config.yaml
num_hidden_layers: 13
norm_place: "pre"
parallel_block: true
beta1: 0.93
final_lr_fraction: 0.0
max_steps: 3375
MLP neurons of a small language model. Each row is named by its layer, matrix (up: input weights) and neuron, and shows model dimensions 32-159. Each number is 128 + 32 x the weight over its row's rms, rounded and kept within 0 to 255.
After each neuron's rows, "fires on" lists the tokens most often at its 100 highest values on Wikipedia text that the model never trained on.

L4.up658 [130 135 124  79 121 117 120 128 115 176 175 132 134 124 120  86 106 120  99  87 100 123  99 102 119 118 138 158 127 175 129  94 135 107 120 126 163 100 146 169 114 132 188  86  73 135 134 146 103 137  78 122 120 116 117 126  96 140 139 137 160 116 119  91 126 121  90  38 148  91  50 167 168 131 140 159  85 135 114 108  98 200  43 122 108 131 133  70  94 153 181  58 129 166 159 101  69  95 165 118 162 180 110 112 103  71 146 106 142 140 133  71 172 199 136 126 145 174 125 114 177 123 119 131 114 202 129  62]
fires on: "c", "d", "n", "r"

L3.up411 [141  93 105 122 147 141 164 150 136 104 139 126 139 112 138 152 148 104  68 143 161  93 131  81  88 162 179 148  51 141 124 133 169  84 150 149 146 146  68 145  96 157  81 154 182  79 169  67 124 109 101 145 197 136 141 113 102 125 141 108 161 158  95 104 151  75 173 129 102 116 132  77 108 131  72 181 205 125 128 150 117 182 182  62  99 171  88 118 139  77 109 112  76 102 171 120 125 133 130 197 157  51 110 158 142 164 134 110 150 202 112 185 111  89 107 128  77 145  93  91 159 115 107 128 107 125  87 112]
fires on: "al", "o", "equ", "d"

L3.up181 [101 200  97 166 155 166 137 156 111 119  65 156 145 155  82 139  83  93 158 118 168  74 148 117 108 152 126  82  79 112 140 115 136 162 117 118 111 121 123  95 100 126 126 117 185 172 121 153 152 107 149 136 176 167 105 150  99 168  86 167 141 163 172  96 136 171  83 183 113 125 106 147 111 157 152 119 107 143 107 133 145 135 108  91 140 159 139 125 130 128 147 139 128 127 114 167 163 128  95 169  88 121  89 196  93 142 127 178 164 127  67 121 105  61 159 186 208 150 125 135 122 113 154 136 112 153  87  73]
fires on: "s", "an", "x", "87", "19"

L3.up79 [123  77 128 175 160  82 112  65 105  84  87  87 169  97  86 166 127 171 122 184 157 137 121 155 116 173 121 133 124 101  60 185 124 159  68 151 162 184 156 104 137 113 105  74 130 120  98 192 137 116 151 165 122 129 165 128 111  65 118  90 125 140 147 101 112 135 123 157 184  90 142 175  85 164  91 119 138 161 121 189  67 123 152 130 157 103 166 122  88 147  75 121 157 146 103 162  78 163 129 137 153 166 125 159 117  73  78 179 120 109 128 171 115 149 132 117 157 142 126  96 168  85 104 148 116  80 158 136]
fires on: "-", "ro", "way"

L4.up401 [ 96 142 130  95 203 133  92 182  94  66  57 103 153  81 136 123 139 106 123 103 164 118 143 113 123 149 148 165 102 126 169 109 129  68 153 103 191 135 103 128  66 138  88 118 142 148 122  75 108 206  90 148 132  70 166  97 114 127 139  82 172 115 152 109 113 139 160 114 144 133  86 133  94 138 146 169 172 124  83 119 102 119 134 146  58  95 119 156 136 109 137 200 107 105 157 116 165 122 113  96 139 124 131 145 150 150 169 159 136 187  63 144 121 105  87 152 153 126 161  82 127 138 162 112 112 147 111 156]
fires on: "o", "ist", "e", "g", "a", "la"

L10.up222 [150 102  97 150 180 155 130 121 147 132 187 220  67 163  84 119  79  95 146 159  74 125  45 115 131  92 159 126 144 134 121 143  37 128 195  98 151 134 109  59 146 156 113  88 134 148  80 171 158 103 117 114 153 160 109 114  39 150 136 138 146 135 164 121 143 103 143 127 165 114 121 171 116 147 158 156 151 121 117 108 109 127 108 129 159 140 108 137  90 110 109 151  22 134 159 105 155 165 143 127 128  78 193 157 105 121 120  86 128 129  94 130 133 124 180 152 140 109 144  62 163 174 102  99  98 161 112  98]
fires on: " a", "s", " and", " S", " A", " D"

L2.up730 [124 111  79 119 141 116  86 126 157 182 132  59 170 127 154 130 137 135 141 104  66 158 170 119 149 165 145 135  81 162 121 130 101 131  99 152 182 157 109 159 127 152  96  82 122 176 113 203 135 137  83 138 115  98 132 104 148 114 189 140  94 149 146 117 139 126 181 132 127 183 107 103  84 100  44 128  92 189  69 108 165 141 106 122  66 113 138 108  92 107 159  88 111 114  97 135 135 131 176  89 125 107  84 110 171 137 137 123 152 148  70  99 127 170 110 134 142 193 173 136 150  87  64 125  90 151 134 136]
fires on: "or", "d", "r", "ri", "ter", "te"

L8.up427 [ 69  99 102 106 102 139 100  98 119  89 147 144 117  73 126 132  57 128 152 135 144 120 112 113 197 130 179 121 117 138 119 158 135 162 103 213  90 139 140 111 204 140 149 144 117 117 161 141 132 110  96 110 166 134 149 112 104 165 116 127 120  98 111 198 153 100 169 108 139 118 142 154 128 144 110 133 187 127 134 139  85 143 148 106 121 148 110 224 133  89 149  99 127 133 114 171  83 112 163 129  89  82 103 115 115  74 147 135 150 119 150 166 149 108 185 113 163 100 177  99 184 152  77 115 141 159  66 155]
fires on: " is", " was", "en", "or", "ator", "at"

L3.up137 [137 110  90  99 187 126 125 156 108 111 108 121 137 194 113 109  97 115  77  94 201  89 155 136 112 100 158 151 161 135 122 148  46 118 120 129 112 183  68 170  68 101 129 102 124 114 125 145  49 214 187 123 158  88  94  87 124  90 163 161 181 145 129 119 147 175  93 114 158 140 100  99 114 186 117 142 194 146 136 125 117 131 111 116 117 121 154 100 157 179 112 183  76 149 159 171 152 105 161 152 132 105  93 156  93  81 211 125 120 118 106 149 122 122 131 143 132 112 153 106 148 112 141 114 136 134 106 143]
fires on: "g", "a", "la", "li", "ch", "t"

L2.up90 [191 113 118 120  72 144 147 130 142 170 147 111 164 195  93 174 153  81 136 105  98 152 119  79 165 114  83 144 158 131 157 145 140 151 114 111 178 101 112 103  39 153 143 140 147 101 115  89 114 108 123 129 157 123 146 108  53 164 108 177 196 137  15  62  97 127 183 138  81 115 135 155 149 127 126 126 179  86 127 191  96 109 131 106 155 180 150 108 155 152 149 117 119 121 125 114 177  86 156 132 135 152 149 123 133 112 138 143  82 203  63 116  97 144 151 145 135 154 140 119 160 123 112 136 120 139 136 156]
fires on: "s", "ri", "e"

L3.up531 [ 85  87 142 111 159 110 130 110  45 123 181 154 146 137 151 113 136 121  89  90 129 121 140 189 143 110 119 107 105 137 134  95 159 144 114 121 100  75 150 129  92 113  81 154 131 118 101 183 158  84 102  84 141 115 161 131 181 112 111  84 189 123 113  93 148 111 117  92 149 181  98 154 150 173 125 100 160 135  86 139 145 116 119 192 104 121  97  78 129 128 115 129  50  93 146 208 171  89 147 107 104  92 163 141 198 120 118 144 130 131 126 138 102 181 159 107 132 135 109 137 160  71 102 150 190 156  61 129]
fires on: "s", "op", "dge"

L3.up601 [112 101 166 163 156 122 120 109 113  58 144 157 115 119 115  90 181 118 188 140 117 165 112 120 118 166 154 173  92  94 149  90 162 135 129 100 122  92  73 141 128 120 143 114 112 177 154  92 211  97  90 136 150 112  60  90 142 101 154 180 103 143  89 145 139 132  92 141 122 102 152 149 166 126 158 101  94  57 129 117  61 124 141 114 120 127 138 148  80  84 111 102 183 175  73  99 121 121  88 138 124 137 106 152 191 133 142 117  78 118 109 152 155 114 161 110 218 185 120  94 193 146 124 153 135 137 174 121]
fires on: "s", "ly", "n", "e", "ally"

L3.up355 [140 129 181 140 163 134 107  97  88 115  84 111 170 121 166 124 185 146  96 136 148 140 125 188 153 111 135 136  81 117 139 113 119 107 110 128 124 105  85 146 127 145  79 131 181 100 136 155 196 139 171 116 106 116 104 118 115 109 144 163 134 151 133 147 135  70  92 176 172 119  72 117  15  77 196  91 135  77 142 146 141 136  98  45 121  78 175 123 132 136  87  87 163 199 119  87 154 144 123 100 152 135  98 116 123  94 136 154  75 136 133 151 151 128 126 119 130 123 102 149 120 158 137 188 118 101 171 113]
fires on: "-", "n", " and"

L2.up287 [111  65 142 143 115 188 159  74 144 161 125  76  96  90 143 101 126  97 162 172 181  91 163 150 129  86 135 131 151 171 160 136  76 125 148 160 117 163 125 127 179  91 103 107 162 157 155 158  74  96 121  87  39 173 190 133 164 130 125 130 112 197 107 188 159 132 135 133  69 140 110 157 165 131 143 197 126 109 132  93  70 152  87 149 132  66 152 106 133 111 210 133 144 126  83 105  76 114 112 104 117 102 120 107 130 147 120 146 126 190  73 162 145  99 194  78 121 187 132 144  97 105 129  96 168 133 146 101]
fires on: "gra", "′", "tri", "ver", " Gra"

L4.up451 [166 116 104 100 118 145  65 210 101 161 137 152 104 126 175 120 162 172  96 135 149 108 224 136 113 104  79 117  73 109 104 166  74 157 131 134  71 192 147  90  81 119 105 130 178 103  83 131 164 123 120 154 143 119  95  83 107 137 129 140 186 116 158 111 115  98  89  87 118  77 132 122 140 127  94 193 146 162 147 155 144  99 189 135 150  95 169  89 146 122  84 161 142 121 104  89  91 122 167 123 103 103  55 131 105 101 160 112 152  97 135 142 151 130 130  91 117 135 179  89 182 125 178 139 133  85 155 160]
fires on: "il", "d", "tro", "and", "ity", "n"

L2.up204 [122 131  88  93 148 162 182 113  96 158 177 135 169 185 168 198 132 129 128 123 119 108  66  94 177 171 165 149  99 139 129 149 108 109  71  66 172 155  98 125  60 186 145  98 105 117  93 129 158 117 109  98 163 165  83  84 111 138 145 153 153  68 147 149 155 152 136  53 136 152 145 160 129 144 129 137 167 128 109 158 129 161 148 153 180 140 110  95 108 131 138  76  88  71 163  85 216 106 132 129 103 150 103 123 129  53 166 112 143  66  82 105  90  81 119 119 126 174 161 144  98 126 143 142 100 107  69 129]
fires on: "%", "e", " /", "s", "ce", "de"

L8.up335 [149 101 125 116 149 130  92 174 135  39 107 147  99 112 152 131  93 103  98 184 102 144 119 122  98 107 147 131 112 110 149 115  82 127 183 104 115 119 110 156 182  89  90 186 159 108 106 131 176 139 109 178 125 158 125 129 155 179 114 184 142 136 127  55 135 130 138 208 119 153 112 122 131 162 119  86 119 106 159 131 101 170  94  67 149 116 130 161 142 148  65  64 115  86 196 129 119  81 117 150 147 146 118 121 115 185 125 105 102 167 132  82 154 146 119 108 128 155 165 161  84 164 130 172 148  96 155  50]
fires on: ",", ";", "),", ")"

L2.up165 [151 199  94 173 101 128 122 184  73 190 102  99 146 101 177 122 224 179 155 100  76 148 171 142 162 162 124  87 110  73 130  83 134 128  94 111 148 146 141 175  91 137 144 140 150  85 167 106 128 120  87 145 148 120 129 129 131 121 139 128 168  94 138  86 107 110 157  81 106 148  80 145  94  99 138 134  99 172  83 156 163 157  93 100 120 109 147 113 133 145 138  55 134 101 122  99 115  96 104 119 138 123 172 112 125 111 184 148 193 129 125  71 151 168 138 148 163 185 124 136 147 109  58  98  59 161 148  45]
fires on: "d", "n", "c"

L6.up304 [105 168 163 113 101  76 108 163 139 114  94 143  89 131  84 167  84 117 167 213 126  91 114 127 103 141 132 104  69  85 139 130  72 131 154 158  45 127 115 109  87 166 138 144 108 149 184 154 151 119 185 144 116  45 156 117 115 126 121 171 138 182 155 142 107 141 105 163 150 123 175 105 126  51 190 142 148 130  74 162 128  89 105 104 144 122 184 129 177 170 157 112 176 180 171 164 123 139 101 123 115 147 138  83 125 122 133 112 165 148 111 139 145  83 181 147 127 117 141 141 130 115  85 177 138 136 161  99]
fires on: "d", "it", "t", "ad"

L4.up133 [118 170 130 151 138 111 105 148 162 126 117 135 108 148 162  67 123 109 129 175 112 174 104 164 106  99 124 118  63 131 116 116 115  81 157 156 118  97 128 147 143 145 119  82 155 161 202 196 157 112 131  76 136 115 142  93 136 165 180 144 113 129 184 166 159 118 110 196  83  92  95  98 162 114 191 165 118 142 132  99 137 125  92 141 107 100 127 116 159 175 132 112  79 180 154 106 147 104 122 164  55 116 143 103 155 141  87 107  72  96  91 153 129 183 156 112 123 100 109  99 140  99 105 166 163 171 243 103]
fires on: "cu", "re", "me", "d", "t", "ni"

L4.up215 [150 138 134 124 124 137 138 157 100 119 134 146 116 168 147 134 150 109 185 137 146 129 112 150 148 108 194 149  82 135  95 134 171 131 103 168 138 109 164 166 157 125 118 130 171  78  90 162 188 112 139  77 107  78 104  65 143 152 118 158 106 121  66  83 114 163 119 151 137 155 131 125 125 156 140  78 185 131 121 167 152 122 114  57 136  62 131 123 152 122 185 100  85 171 128 128 149 146 113 105 103 133 103 109  84  93 126 135  70 122 116 164 119 114 113 120 145 156 113  84 188 114 186  80 128  83  87 137]
fires on: "n", "s", "ing", "ir", "é"

L2.up679 [132 184  31 110 115 134 152  92 132 166 125 114  86 157  88 163 143 206 167  95 136 115 130 115 108 162 126 130 163 181 130 135  96  73 111  83 126 103 126 115 125 183 138 104 164 171 143 146 116 134 119 169 149 150  68  76  62 144 104 158 130 123  83  63 116  80 110  61 141  43 149 183 118 124 186 165 108  96 160 118 100 110 133 111 216 129 102 136 134 159 109 184 115 166 144 118 118 135 123 123 138 157 129 154 131 136 110 104 128 189  49 217 106 112 176 105 112 107 133  93 164 140 162 125 160 135 112 145]
fires on: "t", "e", "m", "E", "ri"

L4.up123 [139 138 177 103 160 120  51 123  62 127  55  56  91 122 169 172 102 201 112 129 158 130 130 190 102 139 134  88  82 155  92 140 167 106 108 146  71 152 186 129 115  90 126  93 148 107  90 128 168 120 100 156 159 145 133  79 104 159 109 107 126 109 144 133 105 175 110 109 168 101 105 152 149 139 167 123 131 151 133 130 102  83 138 114 191  37 137  98 159  44 131 136 155  43  95 124 170 136 111 139 126 129 164 127 144 154 145 145 145 141  86 135 104 161 109 145 167 157 169  91 209 130 181 103 133  39 130 151]
fires on: "-", " \"", "ro", "_{"

L8.up395 [154  45 117 167 112 191 150 211 150 145 140 110  89 135 149 163 138  93 106 158 154 147 142 129 141 109 148 107  32 159 124 121  81 100 149 102 161 110 114  56  90 114 105 207 135 149 151 102 128 151  48  98 122  91 131  84 143 101 114 162 175  86  50 127  92 117 143 118  94 150 152  96 126 125 108 124  98 128 109 114 118 127 161  91 139 159 146 112 178 156 114 123 128 153  73 188 162 138 142 134 103  84 157  84 171 122 154 125 139 114 121 159  88  90 141 171  81 148 134 137 118 114 152 171 153 130 106 101]
fires on: "al", "ine", "or", "ha", "o"

L3.up753 [179 105 106 118 106 165  68 112 131 142 129 116 104 102 145 118 141 137 156 125 109 125 118 116 138 180 121 106  97  90 150 142 150 172  78 117 130 183 138 185 107 127 112 117 144  95 123 191 169 102 129  93  94 117 125 135 179 131  83  92 121 171 118 139  96 126 111 100 174 120 160  83 163 196 192 184 120  51  91 133 107 167 122 149 109 111 112  97  85  78 126 110 120 128  88 164 111 157 148 157 143 144 118 128 103  76 142 120 162 125  94  96 194  83 143 116  69 101 187 119 157  87 188 137 160  98 114  62]
fires on: "d", "ad", "w", "vel"

L8.up22 [114 151 179 163 157  85 198 125 128 149 155 157 130 149 194 137  92 101 159 132 161  92 184 103 123 155 186 139 144 103 134 106 101 152 145 154 164 122 118 102 194 102 133  73 120 105 127 151  82 135 160 140 132  87 146 140 119 192  84  94 107 136 128 103 101 135  97 111 163 131 149 150  83 143 107  96 117 171 106 163  98 129 175 109 172 127  85 118  98 131 101  82 213 121 138 117 163 164 166  94 159  94  98  80 135  77 112 166 112 169 152 138 113 127 129 107  61 175 182  97 154 102 142 133 129 114 156  99]
fires on: " as", " ca", " la"

L10.up542 [ 36  99 111 150 143 162 195 133  81 167 105 127 157 133 177 133 131 174 150 139  98  86 152  82  91 114 188 131  99 112 105 133 141  86 108 153 141 108 154  69 127 122  71  61 116 123 118  94 117 130 148 160 126  74 206 111 118 141 100  92 116 112 104  96 103 204 110 135 116 130 110 143 144 153 177  92 105 129  75 126 177 131 120  99 180 123  79 162  73 148 146 175 151 103 176 115 145 205 159 124  91 157  76 149 225 178 146 148 104 117 108 106 101 132 158 159  84  68 176 139 119 125 121 145 148 173 141  74]
fires on: " ", " a", " as", " de"

L4.up483 [114 125 114 162 115 161 139 146 147 104 131 131 143 187 153 130  93  82 137  72 137 136  99 110  89 163  99  36 151 192 150 131 152 176 112 114 148 116 159 146  95 149  83 137  76  83 179 122 130 132 114 144 154  84  93 144 185  84 143 142 173  64 169 106 158 164 146  87 121 108 134  97 116 147 107 127 133  93 133 108 111  79 125  72 109  72 127  72 132  66 143 146 166 133 138 168 142 139  89 156 124 111 102 154  79 109 177 168 128 138 122 125 112 156 117  92 129 116 116  65 124 187 170 107 170 151  54 115]
fires on: "ar", "er", "n", "el", "ur"

L4.up439 [ 80 184 127 149 118 155  48 126  99 147 163 147 148 181 137  76 178 105 102 203 155 181 144 134 137 117 108  74 104 172 142 119 174 146  89 117 194  99 124  95  72 156 106 112 130 107 137 144 121 139 103 157 151 117 106 117 197 114  76  67 141 104 133 145 179  98 186 128 120 154  93 102 167 103 122 184 117 174 134 185 170 139 150 159 120 122 175  79 165  67  69 129 128 194 146 140 105 109 113 119 133 112  58 139  54 148 155  82 134 138 132 129 121 135 106  80 152 130 153 110 129 174 126  71 145  69 132 208]
fires on: "er", "on", "le", "il", "n", " Country"

L4.up446 [ 91 117 174 152 134 202 125 135  44 118  92 191 144 132 111  96  91  80 146 134 105 137 153 137  99 149 132 165 111 119 153 149  94 114 115 104 164 169 110 146 132  48  86 117 106 149 126 117 101 101 139 107 147 127 159 171 146  66 125 125 183  98 137 137 113 193 122 167  72 165  95 177 125 151 158 100 147 153 138 117 124 127 114 143 178 129  72 128 172 105 124 132 126  78 116 185 161 129 156 118 160 116 143 145 153 169  53 155 137 109 146 152 107 118 178 123 112 119 164 198  73 115 105 159 157 144  87 110]
fires on: " for", "s", "ne", "tra", "la", "tri"

L8.up527 [116 120 167 148 135 151 168 149  82 179  57 124 180 114 138  95 133 104 114 152  99 132 130 131  74 167 124 113 126 139 136  83  55 163 177 156 129 123  92 121  82  88 135 182 113 146 133 125 140 106 165 124 124 114 137 178  73 107 156 169 126  85 103  97 127 137  84  94 184 148 167 148 153  76  99  81  96  83 171 189 123 120 151 160 149  96 121  78 109 159 144 100 137 117 113 151  82 125 159 184 118 142  86 114 122 169 189 149 106 139 107  87 147  84  95 158 136 105 221  97 145 169 103  86 178 179 152 100]
fires on: " a", ","

L3.up572 [152 116  83 146 125 128 120 172 178 132  90 140 140  71 113 127  86  63 124 118 142 135 111 147 104 118 116 158 126 126 184 136 100  93 205 133 129 145 142 121 173 177 137 142 119 143 126 177 165 147  90 124 102 108 135 167 133 143 172 136 111 126 159  93 119 148 110 200 114  93  98 118  94 155 145 144 143 164 188 158 121 135 147 153 213  81 158 135 138 138 101 170  92 186 129 138 172 111 145 139 117 144 110 132 188 130  91 166 134 128  99  65 172 191 158  75  47 110 120  90 122 112 150 104 121 109 102 150]
fires on: "re", "in", "t", "im", "our", "y"

L4.up9 [164 164  91  58 175 110 147 108 106 119 120 128 152 149 126  64 139 177 138 154 144 125 150 155 108 107 147 153 151 174 190 176 120 112  94  75 159  97 148 134 112 110  82 124 161  82 146 152 135 145 114  66 147 138 163 130 112 120 155  99 119 100 135 197  98 136 150  99 156 132 138 119 125 126 104 116 101 158 159 146 158 119 159 126 172  72  43 134 135 129 119  76 110 152  88 126 139 148 119 140 127  98 155 158  96 102 146 116 129 109 129 132 135 153  88  98  85 167 127 107 175 156 149  60  50 112 138 177]
fires on: "e", "de", "u", "le", "th"

L8.up143 [124  60 179 172  77 152 107  76 117 105 104 166 101 178 133 146 105 122 176 113 115 122  72  82 209  97  91 121  96 135  91 160 150  89 105 135 113 139 113 102 137  84 133 115 136 120 154  69  99 176 140 140 158 132 129 144 128 141  39 117  71 141  54 117 186 130 124  71 147 109 175 128 161 117 139  77 117 158 139 118 114 120 110 100  95 144  67 117 133 154 178 129 113 168 112 142 141 177 181  83 116  49 111 139 190 113 178 105 125 143  81 115 132 137 185 129 159 114 149 133 155 155  88  73 111 162 145 142]
fires on: " 19", "s", " is", " was", " years"

L3.up233 [206 129 112 114  87  97 149 149 136  89  96 122 117  97 120 145 203 150 108 141 103 113 136  82 122  66 135  58 118  90 129 134 183 172 154  99 148 118 103 144 121 112 164 132 147 125  89 109  91 137  85 145 179 140  90 154 143 151 102 100 147 135  59 114 152 121 148 122 137 114 115 164 146 125 148  75 131 154  56 121 147 147 138 135  96 129 124 153  82 137 153 134 170 148 184 131 159  88 181 114 144 111 161 101 152 104 178  68 116 105 121  73 141 160 145 159 117 158  79 108 113 130 137 167 106 158 127  68]
fires on: "d", "and"

L3.up287 [160  96 106  91 154 145 111 130  93 110  86 176  78 106 119 112  77 105 133 115  72 159 116  78 137 172 158 165 123 127 200 146 137 138 183 135  93  98 101  97 102 103 139 129 116 115 144 143 154 129  71 138  99  85 136 167 126 194 172 109 131  97 103 150 165 128 155 204  85 183 180  30  99 135 100 123 187 106 123 141 108 158 164 125 156  96 138 122 152 138  71  72 113  95 153 164 126 114 172 144 168 164  84  87 131 150 166 143  83 137 116 117 119 123 114 128  92  97 146 144  55 134 154 134 156 139 156 113]
fires on: ")"

L6.up11 [163 121 114 118 100 151  83 143 126 130  82  89 157 137 147  71 125 165 156 116  48 109 138 122 171 151  81 185 151 133  94  54 192  93 115  87 169 108  81 141 139 168 130 169 130 114 186 112 202 117 173  96 188 129 108 135 130  99 166 123 113  94 149  84 122 188 111  48 183 135 134 136 105  86 146 145 169 124 137 105 132 155 110 192 138  96 114 102  66 140  98 169 179  93 140 117 108 133 112 166 159 158 151 112 127 104 153  73 144 116  47 116  98 121 156 101 151 123 120  80 127 168 171 106 124  75 171  87]
fires on: "y", "i", "e", "re", "ri", "s"

L4.up222 [168 158 113 153 169 155 183 204 114 136  87 131 148 130 108 153 191 132  88 109  76 114 125 145 160 138 116 169 152 132 137 126  95 133 104  85 122 168 124 129 126 136 160  71 128 124 143  60 112 138 212 116 133 126 131 160 156 101 158  92 131 119  85  92 147  80 174 164 109  66 128 126 166 140 176 118 124 109 120 121 163 136 142 147  85 137 136 162 111 177 144 108 145 113 115 218 110 136 172 184  34 107  52 128 104  87 166 120 192 113  89 169 108 156  99 103 191 153  72 175 134 119 152 134 171  99  97 200]
fires on: "er", "A", "i", "us", "im", "F"

L6.up238 [ 80 114 169 132 151 100 118 104  96 132 134  70 136 119 143  77 107  44 183 129  99  70 174 128 128 105 173 154 101 122 174 148  58  93 138 194 170 118  94  93 214 166 114 117 133 122 130 107  65 117 139 174 140 101 113 120 160  83 139 138 138 133 114 111 133 180 133 137 111  77 107 135  76 106 116 188  82 132 127  98 137 104 141 155 174 142 127 147 193 132  34 172 131 173 141 109 139 193 132  57 157 175 208 100  85 127  63 171 148 140 101 137 142 124 116 130 122 125 148 160 140  76 146 132 133 141 155 143]
fires on: "e", "fe", " ca", "ra", "sa", "ha"

L4.up678 [130 105 160 170 132  99  53  77  70 120 125 117 133 123 147  81  94 190 143 186 200 122 111 162  52 134 134 125  95  99 116  97 140 157 109 120  84 150 130 126 124 111  90 115 110  69 130 176 150 132 171 128 125 145  89 116  98 113 154 136 114  93 147 119 138 181 127 154  85 159 125 135  65 119 164 145 103 101 169 201 141 154 161  68 148 134 173 109 145 160  89  97  87 105 127 152 115 185  96 156  70 177 141 143 168 111 113 137 120 161  94 177 114 136  77 131 129 140 199 140 156 131 147 148 111 136 163 113]
fires on: "-", " inter", "ad"

L4.up258 [123 114 126 115 121 129 182 139  43 170  87 102 140 115  98 133 148  54 165 142 132 129 150 154  76 133 169  86  31 112 184 143  68  88 124 174 165  97 105  82 101 136 168 110 109 134  85  94 146 183 128 177 109 142 135 147 150  82 135 157 151 161 137 169 108 185 131 149 146 126 115  82 134 114 107 165  95 115 143 180 117 143  92  94 103 116 140 137 173 172  81 147  99 179 145 106 115 169 105 142  71 109 145 180 120 111  79 133  91 115 114 109 127 146  86 129 100 118 156 173 137  45  87 129 103 138 127 104]
fires on: "n", "u", "e", "z", "fe", "bo"

L10.up43 [ 93 150 122 102  76  96 151 144  73 174 102 114 131 152 102 124  94 155 115 163 106 125 101 140 107 117 179 125 136 159 149 142  94 145  80  78 118 151  89 121 119  66  93 179 102 105 149 141 155 149 188 190 110 101 139 151 104  89 161 126 189 123 134 144 154  63 216 147 106 109 102 169 139 163 132 152 112 131 168 150 169  67  88 147 146  90  96 109 158  85 102 120 171 131 155 160 112 157 119 169  85  96 117 119 125 153 186  91 115 163 124 124 135 147  97 139 125  77 153  34 132 137 202  73 157 139 163 149]
fires on: " re", "s", " bi", " a", " tri", " ma"

L3.up525 [ 95 160 161 184 139 152 155 147 126 164  50 133 122 100  99 160 137 144 124 128 121 112 129 140 103 122 130 125  76 186 106 140  82 140 144 116  97 142 130 175 100 115  96  91 127 181 167 208 188  76 170  87 155  99 156 128 148 109 103 125 142 123 183 180 159 138 118 179 146  83  84 127 109 122 110  85 160 157 102  73 140  88 125  89  83 125 130 101  77  83 129 132 140 180  76 163 145 146 101 126  76 126 129 154 175 146 143  95 147 171 142 105 112  91 130 147 181 231 109 167 167 112 131 116 138  96 170 118]
fires on: "s", "x", "hi", "ent", "us", "id"

L2.up213 [118 132 146 137 115 119 163 119 137 170 112  87 180  89 141 119 140 105 127 131  92 134 116  94  51  80 152 152 189 148 164 174 125 151 137 102 132 122 157  90 129 141 135 113 172  99 114 138  81  56 172 134 155  91 121 107 135 119 146 101 123 123 110 122 155 152 181 113 111 134 134 118 156  67 176 145  58 122  92 145 155 126 170 212  93 146 106 225 106 121 119 105  93 101 101 170 134 151 107 157 113  77 145 144  97 148 168 154 167 110  96 150 113 139  97  94 100 194 127  75 120  84 102 108 136  76 121 146]
fires on: " A", "a", "us", "ation", "i", "ur"

L8.up724 [205 114 164 131 111 152 136 121 112  95 155  77 137 143 107 133 126  77 128 123 103 156 126  83 152 148  99 168 146 115 159 169 154  94 103 151  84 118 168 139  94 106 144 129 154  94  76  93 175  96 163 112 149 147 139 111 149 170  55 146 168  84 185  72 147 159 136 110 126 115 106  89 172  54 158  95 118  92 123 119 155 109 213  62 129 167 166 130 134 114 109 114  92 146  94 150 121 130 135 150  66 122 150 135 114 107 157 140 100 159  76 144 146 160 145  96  67 119 164 122 130 155  73 143  76 169 167  62]
fires on: "s", "u", " was", "ur", ","

L3.up744 [142 138 191 137 155 140 113 135  98 120 130 167 166 165 124 119 158 141 105 184 180 118 135 151  93 168 150  56 164  63 189 175 213 154 109 101 122 130  95 200 128 148  82 142 167  77 139 115 159  98 167 159 160 149 173 143 185 112 139 155 125 121  81 125 148 129 161 101 101  90 163  83  95 165 108 171 188 104  93  79  76 115 105 148 100  97 118 111 156 153  82 105 144 157 148 121 143 182 157 160 117 130 113 133 101 131 121 154 118 169 103 137 164  88 124 114 124 147 166  90 133 109 132 104  95  99 130 117]
fires on: "o", "vel", "ri", "ad", "all", "b"

L3.up761 [150 121  75 186 200 127 133 143 184  91 152 120 157 228 124 147 162  94 117 120  80  64 142 116 145 110 147  87 151  97  96 106 170  84 105  82 159 124 144 135  83 145 150 159 133 134 131 123 158  83 158 112 190 174  45 101 149  87 147 109  60 124 100 130 161 172 143 126 178  67 146 169 142 130  71  98 129  92 161 135  76 136 155 109 141  47 156 113  55 130 160 105 124 108 113  81 195  80 142 141 168 122 119  98 132 106 169  87 115 130 128 118 140 146 154 143 147 131 126 112 134  94  95 144 131 117 122 116]
fires on: "s", " =", "e", "é", "to"